Weights of a small transformer language model: rotary positions, no biases in attention or MLP.
MLP neurons of a small language model. Each row is named by its layer, matrix (gate and up: input weights) and neuron, and shows model dimensions 64-255. Each number is 500 + 25 x the weight over its row's rms, rounded and kept within 0 to 999. Numbers have three digits each. A neuron's up and down rows have the sign that makes its largest values positive.
After each neuron's rows, "fires after" lists the tokens most often just before its 100 highest values on Wikipedia text that the model never trained on.

L10.gate627:497512525480518482458557526481512485484501510481465504482533477511530507501534499495494522512491516501545476483431488529524507529464496478538491484496477466510488524520502503502486490515515498510492498505472508472545525525549486488440450572464523488476497492523523465535494521454486524519531492473499510507539495497477497508476522504483521479534507484482514517482456495510540529496512497473477511446518510525444510530503536495489533489506511491546469536504520515510470487497516475474487520466499508486515470483468500509517526475540510496490491511509527468517495466550498469487
L10.up627:492489491517460483514540464484466503529534526487475508550478496536482476492499492497453514540511513468460511477498548496481477456493503468494485497496522495543509506539482479466511494487508490489490499517502468516475515508514512517468476500538489450506447508481502494493518526526508509483521474497499502501500488563500496480516496489479412502514502518499537500497475477476501503499532496532474509519502491562491516519501521521500537518503504485479488541524506501469504546516482472522521511501525472508500491485491476472486507496547477473457486446449498496484455528515473501483
fires after: " the", " as", " Portug", " A", " The"

L13.gate192:533491498516527455554529475547468428512518544485501523492524507503528521515505473492477487510461510461506525480501475482481493504525521536493516522466479455495510496452495527478492520524500473512519550496477497513522534535535524515518540494522568489471472466522451477497501475530481485469526505501512500502509481516483516450485461526506474526520491490515499506513469463535473497543496491557519519467531454518520467494508458522533493512496496484540533466468515521508482486510537467532529479509501512535490516486514489464527513444502459510532497503474511524474484502481498483545
L13.up192:501504488528499496501502469546498509532485486558523478492490498523509471525516488518505495460485476508560521527509475480498462522494478441538455543504480509463489427498516471494501516495483501518459535516516475543492512502540475508509515467496498531478489506477498456496498508520492478542457542522498534503510525547526459493501518472487521525496482508537514476512483479480506489540507451463545480451493517483481509501482482527509470553476529474507456479505510548502503482500515449518499505464506496457515451510515450492514512501473508501546498511525528509488495478476484526509
fires after: " Los", " de", "z", "le", " La", "i"

L8.gate50:505482485484520515544502496486524479487512500526522494469470497498504534557478475554513495512491503524488536508509514506519499473486496489506552547485512510486462515516468515530507461515455522485498472525482493511491465486500513498534468507547442542496524490482455563519504502461509461473464474496513540522496517504498520516505516464500492524497495552520541492515461507559512551446545489487502492527484515472493445475493495511485503516516484493489516511459488485521497487510519427503480472502479517468507493524458483512501488456511508438482461536547492450490509487500466505519
L8.up50:536524510490539514513490515520491454519480457489493518451509486468477513553499445489510522509493521524474486525539503480506485510532533510536511559499516517493496520549472493524493493535454494465506503492536492467508444504508498474565439526504474504504534494495451527519527450474512477499444496517513505493481507509513511509505491485527541515473509555497496505527472496524489576485563479474493520518482498498483504480497512545459470490535498502478495505489524480518494512537515470495511496456487544482528471539501497517482527492500529452450487486522492460486546484477481515509
fires after: " M", "al", " |", " c", " J", " Mor"

L2.gate601:513535550485539519506490490526475503510441523496526468458513520497490524490506519522517527524538503514525479488489488507497486474501505524530473506486496527451523485457439515457525440510500516524491505480495524545526483452519488486502509487508535474480463524513486498482543453492490535493547533483515445536517515564491501481553509484490452474512546494483486508519477468536491533494515475505469456514508515475473471475531507536493534496552531481471469492509511464504494481479487473509514475462476523464473496485514471487500467461498468489469524496507456490454501490486517484503
L2.up601:537544515492536501498510517543496483485483533517502445462510519491489509510509519512534484535490470501464482485473519456514501507519542552487508516465520510485523484470407516494571450475496475450555480487462518533517497492491509477505487482482497485501495530484542558472565489455500498485558485485503490485532507541495479499510522535515457465516513470513482515466485420493489539540521451508487498517490503466496470479510474506504551534515504486464526508511504479531481517479498449507523516478474508486483502515487483514498452509500480536459546525501474503470511512485528508453
fires after: " |", " January", "|", " of", " August", " September"

L13.gate196:510537508508524426458505534524476505485514510498466463488485483490491483552493483524485526493528520476497489530469525497508515482523531481517500474443543502540467529503503473521483489453498482486542467494480509494509510513508490537498486467506465510487474541539458503516510540504490514517526508479472516471520507490450517481488478461474460489518541465515506471489504514531549498486489493490497495504515539508494506483507520542481527453556475468546499514484491496506524541532524517511480495513514502492520521474517499476510517517509479492489478510518534472504515466492471494463
L13.up196:510480455501438506506479486486503461526492500489459544494525477523486470477542478512505503538492459476492516513493502515470568512463472470537487554474496548532473523490552482544467526503501485485515499439533501521503488502492501518491528492501490502535450488485530467454513514478508515514466456524485507536477512500486504483456520493497498480491464533530493519485494539526485520495483517493510475489495536467503533513479489551518535508515499487528472498495499565468480493464492485528520540463501503481503529426491460508530444476545511490472482551505504474512465504523514498501
fires after: " the", " The", " c", " pat", "The", "row"

L10.gate418:501505482470509520498465477482520526536513491516522522532508499473502526530520547553493466451504501490507509516524534528505532466489465506495509461475488503500508480489490530541489539489480476499508505517513497571538484474473448462515561508458521490483514491452519522481510506470455507488539473546489504522556491522527473448542468509504516466459526450495535524516472467487542530511489517484513498485458493491471475482526482481506482538495506465478527480519526486474513536435533480512491517527455482482505475472516500505474513493497467492455484530514499514482500495476517488485
L10.up418:518478503466517501485478499513495526501539546549517513493496524535474480544507515505508495433455498515505507481451489505472517488520507531517546454495507509539511523470496527438506478453499517480544542475502468506485545492491438474506570492521535484468483515527507545479558499499497496494441516491479522506512476507501539505497488490523505529485490481462465542518483505498501515532532523522514516525422500530544533508510540461497513482484466530521490481527505495479482505536489481518515511520476496497486491499495504483498492494496462536501490501506478487488530479528560492544
fires after: " |", " g", "ist", ";", " c"

L10.gate262:506477489508493511519493524525451499522489499536502530497518505471492481545498523468477510521465497484491498478509499559491537474498481539500476482500526519558456533459459457519490499466458502443519509529506496490467501509467546539488510493545453507493527501460513491506503476495525506490501463498485518502500499482534538525483499478479501480522551472520424506489535508511505498483559515508510461532477498468523518554452503507514477477502557539522487527517526498521493534518535470520484485502445530503524466486452514511495489477481497512523465480488499508510493502469465497484
L10.up262:458507497513472478478474499503552480463492484523497521488498536451494490495494533510485469530545509468535503511504480516520546481517502457536432496488470498514490521496461496482507491550437474523524471498512517503478462479496527506515530478540518462533496502492479534462527487517500489554506538491497499499503481499466447500499458510532564500505499460512503441506480527516497538465499515521537510495469534459519516485515467508518482509489515513565544479538496516525496487503553488504490524485458493509480489491516497483494439487455547535529494525504497473495464525509477519481
fires after: " |", " the", "|", " The"

L17.gate395:519493502484528537509530530501521458469541517497447495521550509509443469470450460490461520524535492473504490501480475488523478465484513524478486500505525477517498524470490474537461540504494514506479506495476488478542485521515520516478453494497526472466516527467501503486525493477520476515491489496524461532489487471543475507456478463463520511476481498497512511493543504507462482541511511523495512478513489506568526500497475452558512475461506539442505493467501485492513572524542474513530480506535497476448495511514505482481484531539517470521500473493475475517535491503513477520
L17.up395:514466485529498467476503517513502515570501460457510529511477456490472507498535468543496473543482494510518456508477528520496500541481475537483506449474502504543489496428548481501525494493493480518548491498468524475450457496498495537465519526547497489514497498485506475523492493517512513488469468500532523475528471535480534462510511470466540488483497486490465519464514474546472484470508521522488462523507492518497554490503529499492513495461500460502496503521504498510503467541509527539505489492508498511499469489471468491496500470526487537500499460509488487486454544506518543465
fires after: ":", ")", " ", "\n", ".", "s:"

L2.gate284:507510503502486481529486547474520474537504508505529500508507507461517449528493536499529483445508493528459539506509497470484540500483487542510482489510477465490507499551510533503509432504502497483474523503503459543513549472507503510481498501524524472489535501492492526525479486505523485501506481462521501487460507498490511544502506487513505489500463495550490493455516489481514489479550538492489485518522522494509465430501483451533499465493483467461535494535512513474489525491482479536492486471479518479476462448488470481471451539553450490499507497514501492450467492476542468516
L2.up284:484471502509539492473497516467531515521520501474545461545522472513531490532487502550492534476478492512473490512509508483471491505547458505534522492503473492526492484485540534511529470504519476498493509543512548520475484526468532481483486528500485539517497514539504505500501476479483445499468560539477466485519501535457516464532506498507504493478471477544501470514466516509482513492524476514520468518474465470513487476514481506515477478552494499471476451480501510499423499476501511556468501513441479513485477498508487461512493467467486524478511508533528490524507455470504500535
fires after: " |", "|", ";", " /"

L2.gate188:503515517496489486485482511523501517500459449515508488454505490526501493461484510467512558487537517480489531513512475514443534545490542519550464477507505500515484480519475537521496507470501501511455441528493480455485458522499451541502528490500470509526498453508553508559500483486489533475490490510518451495511474538547469532493538493483505485514510520500474474501476464512508501519474509469448432526469471512524500503538514485454512514494485503501529477477539503484525470478461505485450522535497484519446493499483487503534516527512493485498524504539513475455493454496530484497
L2.up188:491493507490477523476469504507469519504456465506507517481490517526467448497485522474503539504564501473477509486520475513471531541465497524539478496481484489516496520500489472515500473484492507516491437474535478488487511519471448542484514465443502523529524474497537492549502473472498552532476473472496491486492479542543508482514504514498538476534510522512511443518486493521495494515457520477459468547499479509492506510555483483482468512506498510487474521512553471482507461505468516472451456532454531544491451541510497498540508523510464497517479492533528443451531457505499474505
fires after: " |", " th", " c", "|"

L3.gate239:501480482478510528525476546512500482502488486510543501499474473516501448504492469531495488480491494516475486498526504474485467505531509489526521550483507498519483512495517468474491445458494535506507496516476476518530450520504495493508476514472497498538551463502541484517514492448543502492544476491527462504515474505514510502503517504491475458490509533488507507524500474478539518474515548504499497451486534495490498478503503492497492548507497484501534502511462503557471452492502459496499502464503516491503557512545511504489489462492519492494512506528496471433494496494539497508
L3.up239:483492496509507529484500505531513469521507482508512518473445486537499492486491505541527468496493490500487454513499523494439481494477521490530500522494526489509491516515536465484509473462475519528526461517502479517507470492495495471472494493433498491515561480501536528523465476463523481480522492498496466503512501484520494484533520521473465483520489556486484518524479495505513520495504501458516481441498524508479467509552520480508488527528477470469505534528474480560475482450536476454491513499471529474470527500540521525534507471495501519499516524527521480456501523492532493498
fires after: " |", "|", "or"

L8.gate152:482532513538487494461462517534557422476479548521502486486476562463441508485538460510455562532475506466505514493514510523456515536530527509506517538510482541466488515476503506487499514480501508517527517512511501493511548446488502533491487450518494495504509497549524517515482516457532515515551511468487517512475494533466515473456494507492494467492503503506518495513541508539515500498516512471507511525496534501482521488452474457475487504471480482518492489468513476441506474519501523498509518515505502505450543460545516508480509514510510502552514520479468507525517483470494467492
L8.up152:476524494492519485483506515527541495507500475486497472511449538530482536485489514500473510489460534493404456473495528528470554494489505519519523511520537499540479503468517514517517499479503475487497499524444507479496511514504511495471537492486476520485513499522503534534496477483471470497550527501479504449499506519487525486496507483461478484512458544492504497527491519467500513466499472444486491495458526530520473493520494472556498536523486538540479468506478476437478499462493466486502522521510466480469509505522541548488476544536498509469502494527536489553517504455506519501
fires after: " |", "|", ";", " on"

L3.gate317:492513524532530468502512512503519488517504480488520510476475497526484497492496491521512528482457483522569477494506493468477498482544460477500483542445517537557542551467532525537510518513513469496486528543490494490493509507487485465508464512484528524503496526477503530515552497473479488493521503519507501539481544495546491501516491500470500455526518508484447491504490507512494485502481489481504475505487497503500510430524497493470475519495427429507519517491487502485501506481476519466521539524465468489470480508509520451499525505510503458477482469495515460464489491483516478495
L3.up317:502408496531493522527530536506527488474517500535496486533529481467512476528518509491549554442451455533450534513474475489477495479491505528486489503493513534510526512515491524497525500471479488460508478503487448520508475473507481484526501528493516483508533543542477453467529477470518510445562469494491500510458506486503506481529476455519503508471472480475527506548501487528506492452459497508493518495461495485488515482507505516532494509506436503511529437472513485462506455478480512526564509484484478511484509454491497501514451502499520492488523480501494460487509477492515492507
fires after: " |", "|", ";", " the"

L14.gate373:490466541470497519479486482469495477532503481472448509492489487469571506497487491479483489505455512513481518482515495492468537457511519517509493509507458527491510532488535510527512506571493503490558516492528502513459475515498502516454526457481493479497517510514469479496487484490492492469523494536515502522478486476529465495542526464520535525488451478515495480501520479517482518511492517462504475484478480533532494486498478472458523503530493503557428515516536511484506499519451522479514564503539497550459464490485487477496488507519521503526509507525540480535463496494456490464
L14.up373:497478523556505502448531506493496493546485491518495499513508398474522533513492492526501548494469514518490506481473462500508530516490507550471525502512518513509489492489518507484521541501521477500533507487534487458493477529514497527472520499462523513495488496509531487527496464498507507477490481521528500492500483489486457472505511521466485524493502461478473525512484473506479478469438484513490515502527467480505531495472526458481487451519513480539454522533554526471477464549497502472484526477505453514476465480450499487531477503547516508495519496518494494528506494494494506491
fires after: "\n", " the", "act"

L8.gate551:482520515495478499487460481477486496513456507499500485512494517469543507517488550523498525530488498544538494490512526430470497552533479500510506497473521512568453499465482537465462532494472528482534452477519517498489495521517462529465507490508467510506539479530470484519508469458484500506484491502544489480509461504460509459481490494512496500497507462560500479533484482503495517467497559500493502457553506493468511494501509501494501507488499466498505515495493553486479455478512508495461533455537494475523516540506516513503522467532452461521519487507489456457544513481485495498
L8.up551:509543501515497479518456459511462499505483525493517507499480513477499532466491523493493467532495490512547526493503492476466518526499471494533522542522553529511478476453502507498475507505462523458536473488515491496485505484541498540469497533515452474474516493502470476489515463479487520487505505508512464539481497500528479449519499446494491515528507515532528485516482499479465519492500553492467475467529501468503507503531510494493526525491541484467468547487513546459452483473524494519488523490483469506482519493502523513493500494512462455543515484492502491434516533455489474519
fires after: " (", "|", "==P", " U", "ight", ";"